Weights of a small transformer language model.
Training: a variant of Muon for these matrices, 8484 steps.
MLP neurons of a small language model. Each row is named by its layer, matrix (gate and up: input weights) and neuron, and shows model dimensions 384-511. Each number is 500 + 25 x the weight over its row's rms, rounded and kept within 0 to 999. Numbers have three digits each. A neuron's up and down rows have the sign that makes its largest values positive.
A block is one neuron, or neurons of one layer that tend to fire together. After each block is what it responds to, as a language model described it from the Wikipedia text at the highest values.

L2.gate276:498500454586486495502493530526476471540476512484466486553530517459511517509463477538495479504487535475532491487501508514488514520531487494490498519490450504565494502523487515544437463539499525487465503454502527509505479461455480476540503536504517521534495520510507454515518475477525520511530512543553523529440507503515475485478511528508532490489505512471509491486477515482505475529439
L2.up276:524513530528522503483522503493493527538482481523487512477471491493479501442508536466491510497501505436525486524520474479501533509488496515499479499501476571507484478497498475529486490508493449516476527463497513525522463535489510507485496453539541527484512481483493511542523502456532525478493486515542483515474499494518489487511520457464477482514498471448513502517504473477478478496517
L2.gate376:484494545512505499568521499509487537549518544515507488516476477517524537495522526528494498531481524507490565484539519500541507495490515497510506475509494511512505472501513494523511534488496499502509512484480475492526484527553504441483466483488510435477487481505470492477503515491490524460530523513533505519544473513533488494518513473522468508550473498472479537511478530507505497482462
L2.up376:478483482484496494503543501484498493483502529488494475461508484504518509494486500478542551431497502486547470452509530478501499497527523537502503486505470485498547526503501471509499485466506518509497485473532517488502506543544510504499527490478462498485512486519522478481471514473483502488520493483492495503520507487510507504493552521492521502510505494488483490499470491512545487557519
L2.gate389:495513453487494517542463536543546437512545517501536528485479493541465461515505484466488517506554476529466474476538556505502487520527517528481468527487502491507527511500526496497509497498498532474529514510511476482468489522499495502513507515528533531446490488468506466523502521496490520468489506514525537513513477556510484523477487519476449478514498508532469558516472496515475504530488
L2.up389:484512481478464547548529520537505471505517528490523493500501488474487511504466491474506491494538513536496487439491510514546532504482517545530492505525514435523479446493496500495496487509505543514538543506510467496468493499507490497512519569504473497486526487511493501516482510480476512471502491529485525504469470478508495506466480501527501481513517477506479506514443513493535511477524
L2.gate965:538524496476522507538436503493506490509503479492516520470486544491500504488504551457514514486492506493554468480512502466497529487428488485471500497504500513497509512532509521501491488496572475505485488472487510501489479513535527480444512508450493515486522481493501496503499498494483488490511447492509502518481501499506499517502483528527468520500508536531478526511466504477537511513478
L2.up965:534491468492486499507466493516535506476504503518542486473506520451460463514477506448432468544485513505519502475477489483457512458456498499490521498497514505498526511554444536517493499492567498461487502485480470519536471500506515513488479496416499495462524504481493483525488501537497491500509478516480508524554487526481534500449486513513509506471480525531508521486480529510547500476519
L2.gate1136:472485524541471499512450466492520483535475504533479503507537485520512496504519513515483476441477515494472518502530531510478518453483454449459485494528506445493500530524546538503507479485499533488466459463537502513522473472476519523458539493508526488536522483478479508500542516488447522512519472527526509471471526487530486489456502527549500509496524478499485484542531524504527489535477
L2.up1136:501506515511521512521547497506483499532462486507525463509489497503485469453526524506509491500473517480415506453503495439446527539498491440497480509481530495441489512518492555538492471476499505506524475456479436521514521516497547518470474556503525509524496477542482500493565463466470510488498483505546550524470486501512532489536528495476520559457501469479484482484532491483530489515501
L2.gate1364:501523521451501507540489516497503452562542511508509460510470531466526518529540471529489490482496501495515499481518505484512519523494451520515502496504504529529444492521486515461488525497502485487499485491487500496486477469469500489497474511564496529491537456511549504471484504472503459471485501499490525537500492511478546531503477488513508502439509491518520497496486513470496513551502
L2.up1364:504482483430467476519472506453531488532518477464537517494470469458536498494490480510478465488443468478479477493505524462497542552483492506528496495513473506511468508457512432493519537482557522478532483521502492469545521498495477502483470512496534535463511525474476489489541524494490525524486512501505488485506489513477501509464525502486495500496467503487504518471543502515430555492497
L2.gate1507:481493470504483510533538450504448454501485486480506568518508572474538500495451503493481506503478495485520459471505518527504510515481512501514514510524505482519495520461505523517542529485499495509517515479515500487519510476472455523506519544501511500510511522517487494552474496453512480530506496525501505514512516494526524469521542485464495520537549488519511487520496506495561501450535
L2.up1507:485464511492465500499513475517491496450513522488533507460458518472496502473523532518499513495518484498531495487520466486511469490526462456512515471514493515528571532492510520531525487494541473490547548479529488488491494473476503486476475489466531462480495513454518503484508510512503509492496502476567488530483503476471482532509459537477551507560535487508487519486490524544493528523510
L2.gate1984:507534520505491489521513514517482495469526538464507522499545510514545504517479492447513487499524483467492543519492502504500508532531492479504506527529533478505521527536500535480561494537498556481498525507473464515509511503490534444479512516516544491505495487492465529520532496475504511522499494493506491484494477518549465494479499554526467547523493478521517480469489499503500501509495
L2.up1984:486493505513468508518464476453496500544514471468457526534502525537471531496532509547538489505483497470473500512514515483494492464483470493536497501489478526457524495528474504528533485533473544501503538508520502505526562515497483451500475516516501508475495527525500534471466475509534475546460530476492506510507483500503525491551544506482470472486467470479536548480532528498524487500474
Possessive apostrophe marker

L3.gate606:550521521473474490502507473459486508497475490476496465485512486489482515535503475495465501526524478504509550481530511435545487467473486502509546452536504500505460483548516502489449507545492523487493541519530519489473575503471481492559461483513473465511497504561457529491456481462437496458493456540515508478489487505473492487458514527490492503509510482530522501491476523508550466498515
L3.up606:530524497491478498502494459532480496476463463542485506445436488528470515535510508504465493505457508508492508460574552483514501513527543515507530473505520504494500482544528519483529496517553503466519532461519503517521498503478475508523500457493492510500508482507447498496486491521448502469469519510517488486516491511506492506499511525493521480489489487499515505537476493480544508505515
L3.gate1197:522490487498478449487501510484510500522488477530505516488522480473482491478496480505516485491489474471488516450535515477502425519528484489538526470489502532470406495523534521505533479498524506508535464482505510517494478503483523480513482503495482488552511516582516503455470525470443464525506516522492478496492484487450496514457500512499496537508524453508577486499427527512539514481529
L3.up1197:488483505453520514494531444494490493482473468545533547522533492471488485500477483507471483536526478479521500489586523460509486508471518502501520537518521514491513522507543504518474432490507495518468519502548566487492520501494488518498488485502514467509522517500462541488497500534472516500510492509508443499498515480473472517486493515470499519500522501482443483514470514492501458525498
Table header separators

L5.gate628:512519432468493488486522520492518528497532526503532498505486489537471501513470460501525519510526516539531501550483516502490492505479468483545512441477517527454489483514482515546501461504495482501499567539509490526452520509485480509470516491520510478470488542527468522531521521480455496494524474486550472519531525567486494486479502496442476514468515463520461518465518517559521462498519
L5.up628:506508445501489510509523521474474482514508484499509508497507534550524528498486489521538518540491519496490466484469503467466492484513501506521497489528460484512457522463512518446430477534488519553500524493475472534513510495504511494532500534511498465516481510499529428477489509471502519537455515510493514512492535475505523488513451547542505479466478507518537516525515480506471482515467
L5.gate1008:481506503465461519501457517490530486498536438531499503527524470561492511485526475459527493509444508470473521500517513515479500541511516481489486475503467506483506479480503525495516512505499520561509498493488491497531510502488451506503493505509479471484490508512521523478474492479511527502501446504548474477502518494473525449494438492482525525530540489471480538441501518459487503509484
L5.up1008:512493505532488483497487491486481495516478463524516488500554469455505530525537513491541497543535476501494526505517517507514480534532504494508500499511530490472494491461535465469466511533513516506536508485519525555516515522501496549511487464492460480500486481502486483502524514551527531489528554490490550473496500463530519485540510528507528464487518559488473534529480503535541521546547
L5.gate1095:520474502490462477488518446463478511493543502510498485470491472527489515493519496480474553490490508516470454520481512478496494493489481472485555528505519478467489502507498450526561458486479476498456513488497475502499481510476487491481504520504469534472506499536500525511493525481478497506532528506454502531533460493461453515504506571509481477492518523500488520491475535470478481468485
L5.up1095:540505510524444487487514475521506500500475485497537511525499470471492526516529505494470508475466559526474495471486494483479439493501504456483509520534498505502492464517536462495498540531494510451482509511495524514459512468512508507513508505519446542470463482494517496444488499521515491526493500480482449480551473497518446460461483490540466472475490511517481526485508522501490517516529
L5.gate1869:508484472482501520520463479498490486510523504492517532544552509493523523503501469469510499446505515480500490458498499477515534496529497527522525518504506540515508537480532539481481531494491481508467523500502469508495460518519511510501470462483461528511537456494476514485474495484535558488498469472505513527507477496529488482532500512505465494524469565503521530512499521494505531493485
L5.up1869:461493523489509481492492527522506485453534464541553518519489478517515502552456521484485484503528478525529513518455552497518504509484524503520487505530487489522518501431512528524535562496464471518503489464531503480504533467504492481496454497493471467522508529532502506504502472543481494503545460520454486513499502495547525476499475509519480528494487499481510526468522549498462519521475
Pre-noun function words

L2.gate375:525464468508512498497504496476499497521471486486518491518549469521500513531468497518466463468505527523490487497476501505489510509502471477545469484534487517521449505508522501474562540466500473548510481486512541506513533461519503518449422528458519509498468515531483547543528467477476524487500516515523483522511516471492508489495486512485456500496466553472509508480495490497503510506520
L2.up375:561518513504488502503488531516518484550499462502479508521468492449545486520491468492517499477477501507527529522469505539502476502553494497501514517487531507528486468464485476488463511520516488489501536500452502537458514510555511518537526519507505500480547494500510510473450481494485530483494481535485507500524488517491543466505489468488492524500544496515540508489513512516488525485514
L2.gate793:477495516510537488456504469519490471554478549459520538477530447491494475488527573485478515527464446486534466532483475524476482481504475521535529487508455524516472519504470529517488476496536495508481516506472487511447447523481501481526505485463530507505499495504487497513483521469443553513540495518490460487484485491503507499498519482536533495525506512520502471512492477492557506453514
L2.up793:500546491528472495509525510513511501484514482526477475490519482512528516477496433519497528543538545500484420471490499505528505497483478498553469484489482465485509508457499520479536537515507529516488524510486490529521478452500459484515492481523493509455509564484500547487518479468524467468462513508519504505516474510462483502515486476512536483507500465541488474487536502548498485563508
L2.gate1179:486487466495482483501464515525502524529486505507504485486512494450501517493500505490501492496503468498528517491471478486500521495510483495534516502538519493534492496502485517495483528497522430460496508493483490493535513514468488506471529453498517505493409494530478538536510503484480483516542479506509451462510509459501507503529482486476431500513554509529565531530522476461541458483501
L2.up1179:490528492492506514486485476496476483502540454513473532505510491473494512536500458444461508516477514482533501508558491520518499494500457504521508518486523479510519506465469509495480465505534558538513526485482485492517455489437515469490490519520512515525486510539480526495493506510475490485503518503499445512513492465478483501450559495495510509525464482515514519561515488473506477480513
L2.gate1334:511495485467521517498518490517487498512479551493513438486539507528476489509526507475447503458504510465525469484500552517499528517458476501549531477560470503520494479490471504512487469508477535430510540527516498512499541539490529499463503551494526521480447476487510491451503505531518532519513459468503533493553509514473508496483473519487429510552510477500497527494571478488461498461466
L2.up1334:522496486489490533510530439500502517506496517515524522505508530532460502485524493571448505471523504480465540557454488482514506547476523476514488448548515508521493480501481489520477455496481500446537461516511469484540519512506529510506449505491467493518478474524508488479507478485515520518529472524495491470457533579530525499487466460485475479504495497464509467511532524518503515478477
L2.gate1544:517517516488498495453503495477512522520515554499462483510534498468476508453474458465537446505561509524453497514499466513469438504513468504510473495512469504476523549513509487520523453503531492514458499537495471503500511517478517420499493556506519487492518517539544556450496543516499523488470498502443506508528520527467518453522508477484502480547498504516530526497516467440490463502455
L2.up1544:469549481462475521462491493468468493519469488534517491497564478493537505496502499497515522514527498464511488475517450540479488530505466522474514538557519492487472508522553460490516478496515491543490533520491488445503518539461492466486505525506512515506489515489531503513448502515509502520497502530500454510526460512573447464477495428453480508524499479505487494475477530513527465452491
L2.gate1828:504545464450506489513471518513486547498484524520492500495483486497524512489479493506511491457527553477527457505509457501521478525483523465456503489533490486487539508502483521488549450530504514529451502483495514566461473536523476521535481491531537471525453512491483498459519500540451533529501528475458515487485478491511467517506498482463490497469512542521537500523525494468533495546488
L2.up1828:525508441503524495457471508472472497486505506525554476453492531480496477463433473486471496497503516538530487447500526513504466490494514547478497518510496474502506470512558549489493483507507550494444486497465479517512491516524512505488469520480490473483511511471473487516503508502508523493523509520500503508485499484469517499525522523503467542480504536502462502491498536483501482434469
L2.gate2009:489503485508507536486519516493509480489532458488512533499496501523508482480489476557507534483484501509512484524499501491457500553514521498469484478492520531519433473508483531507505535509529480468505506492494479505520463483453493499469503506522452482514496501497447522512517516502569525538469506493496466519475511513455495521479488537506485519534480513510480512512535510537501466472534
L2.up2009:477516499535481491475479526442477518472521483524468544500513492505553505470490496515494480498487465542480465473484496456495507548510513518515520452507510523480463484455482502507507501519520548520494499508467452530538491508435495533447497487496478464504535461499477476538478496466515544503529491479464522526477477521532527520496478503505523474519461434505469525542529526547494540458516
L2.gate2014:514535490483472471519479464513508511518515498482455545523521493514501491564512483503473532486523511513497491491505506475501521537513445460479500487476518532501514543501504511467547462510544505488498481493454470505467515529510425498513472504446518493504507483467517479500532487478496516522522478490491511445499510447523494513487515488481510471553484523499472508486526516519487495511524
L2.up2014:467489464492470476516474506435461504534511501459523514498510490472475511518487497518474525549522502475472481491469515476520476497518486494546505498473562526528531483450516503516502518505475543468496545498499498523520508554467469527492482537516541459511494485458477488518498515454489545527521529518550544489496451526478507446490505542482525482479557502498484484520520544522479515526558
Table header cells

L5.gate552:463506480533509473577498541499504497502511484522507529499526517498515489525477475536487505512477490487502495480536533504475531473509512434538536539462538449525492508526495509541540481522456544475529522524486475521507529499483486487532450536525483511518510484497501477518517546458494497521526460490548486488506510508540518519495493498511507495479496450486483475510486508466512508484514
L5.up552:458549482466477479495515526488523508490502501524495472472519516452449506493521500463463495487512496513488518454548502493517495489475477493502520518423532459539495478499539501542540463478485494485532463511491514464549532510502491463517486505495486497534449529467507513454491452489495496472490494509504502548450486513521545536496472524503489528486514502526547529471475434488524487491455
L5.gate1126:494529485521476479514498523501498512446486515517442462477459507535469496470510506507495506547511477505549520524486510491513499492533443530490495449515478480487465526484480533510513500534531498422498492539499478475476483537500514473545497535500547489532514453508525569465506559531512465485509531503567500508467495527473508542505532458467522526498541491511517473512540524496484531556512
L5.up1126:471539469514445553513541526501507511495510502495434519515481523503490485481479502492487476498519509506507522477499502504510500530475504510511492524494481482505526493509505435493547481499516515497469455531470517508486504490456521479497507524492508491491520497471527503523483475508514530479523483523522473489544459490535508531479499564511428518497517470498477506518507493480546529519515
L5.gate1300:492511502473485499536525496485519523455443511515487468487479491547480492501527469473497502501494478525492519462475495520481525517501481501494515508518507507521490504496507473515506518506504504508554531502515511497467512492473440523539520510482456538512509521542489489466461527499502575499515500542501517480498515483519480487507474524496478530504490506497486520509503516503500547476545
L5.up1300:489491478511499481515523477526517476522518477497481477473503520475485501514481498498447499469493493493546500494479527475508467476492531465445492510490536503466444452510518497466502531509468443473536475455501486503514494491480506474519498520495503520481476486480484539459460474515500496512534508488512481512492471509495492539500533490474533515467521498497525517483473523533470549476484
L5.gate1947:463464551479472494506464523529481513458498499483481508516526540496488501522496511508514442530485501494465523482510580493499500484500536529486518522477479538474485452514466475473571504485512534512474477510528500527507491506474473530486482528495475469495525526493502522499514526476512481490504551521499519510487518543498461513503489521532517500482456497513498490475542486530520512497531
L5.up1947:520481477512473479514505485505507513530492500489514490470473506511475477481546503498474497492486455462456536501542521477528517534512506484505506496542521481523502536515495461518502524496505517495503503505502526477509521485550488458484440515495477509524542445478533486462476522465459506507478500514475494529488480514507524549546501505562495511463506483510467521461537479524547515513493
Possessive apostrophe

L3.gate209:492479501493505500523483513501495494470474531491480514525518517506490484492462504503501456514508468496490511433517513509520463531539515489494549449479479487516486509511534530478518484478510508485479473544471494514518470480487474503493494495489515511501555508479507487488452461503485538472490486461464505483527475498507470501531499490533503480540477492533466518567504510499496518538513
L3.up209:530469497492525495510510510498522455485442493468470474480510558489510498503485534521481495529531480529519495463512523462447481526500531527474510466524469472521470498496536478518539491491543500476514498534474513518491463501528485479494501488465523530496456498501492483514454529536523472441500470500494456458496484511518454471489522541518518482491504527526493507540513487513480466519496
L3.gate1034:494572464477466457497534540510524499554473502467506501496516533487531495522484491482477478473484519554457508454473541481494510475508513489501509450492535486498501490519509461449444522484498514527517495532535432517532459525475472515496525521510500496494519461501495553490490517515521464518459500524511487477520549501524498521494485499495474492495514463486475468533470438475477554483522
L3.up1034:521496457443483498507523551528472479535478509502490503529506502459519496506507517519552507485506486513519513464460500501545490513533474510514464481485515460541474526509507471488495503485496520504490475525486541517540496486462473477523504511497526486495492455470539489486487524525430513468461513508458537529471530515483528542461499550463486502514526456468498506509501495531509511490559
Possessive apostrophe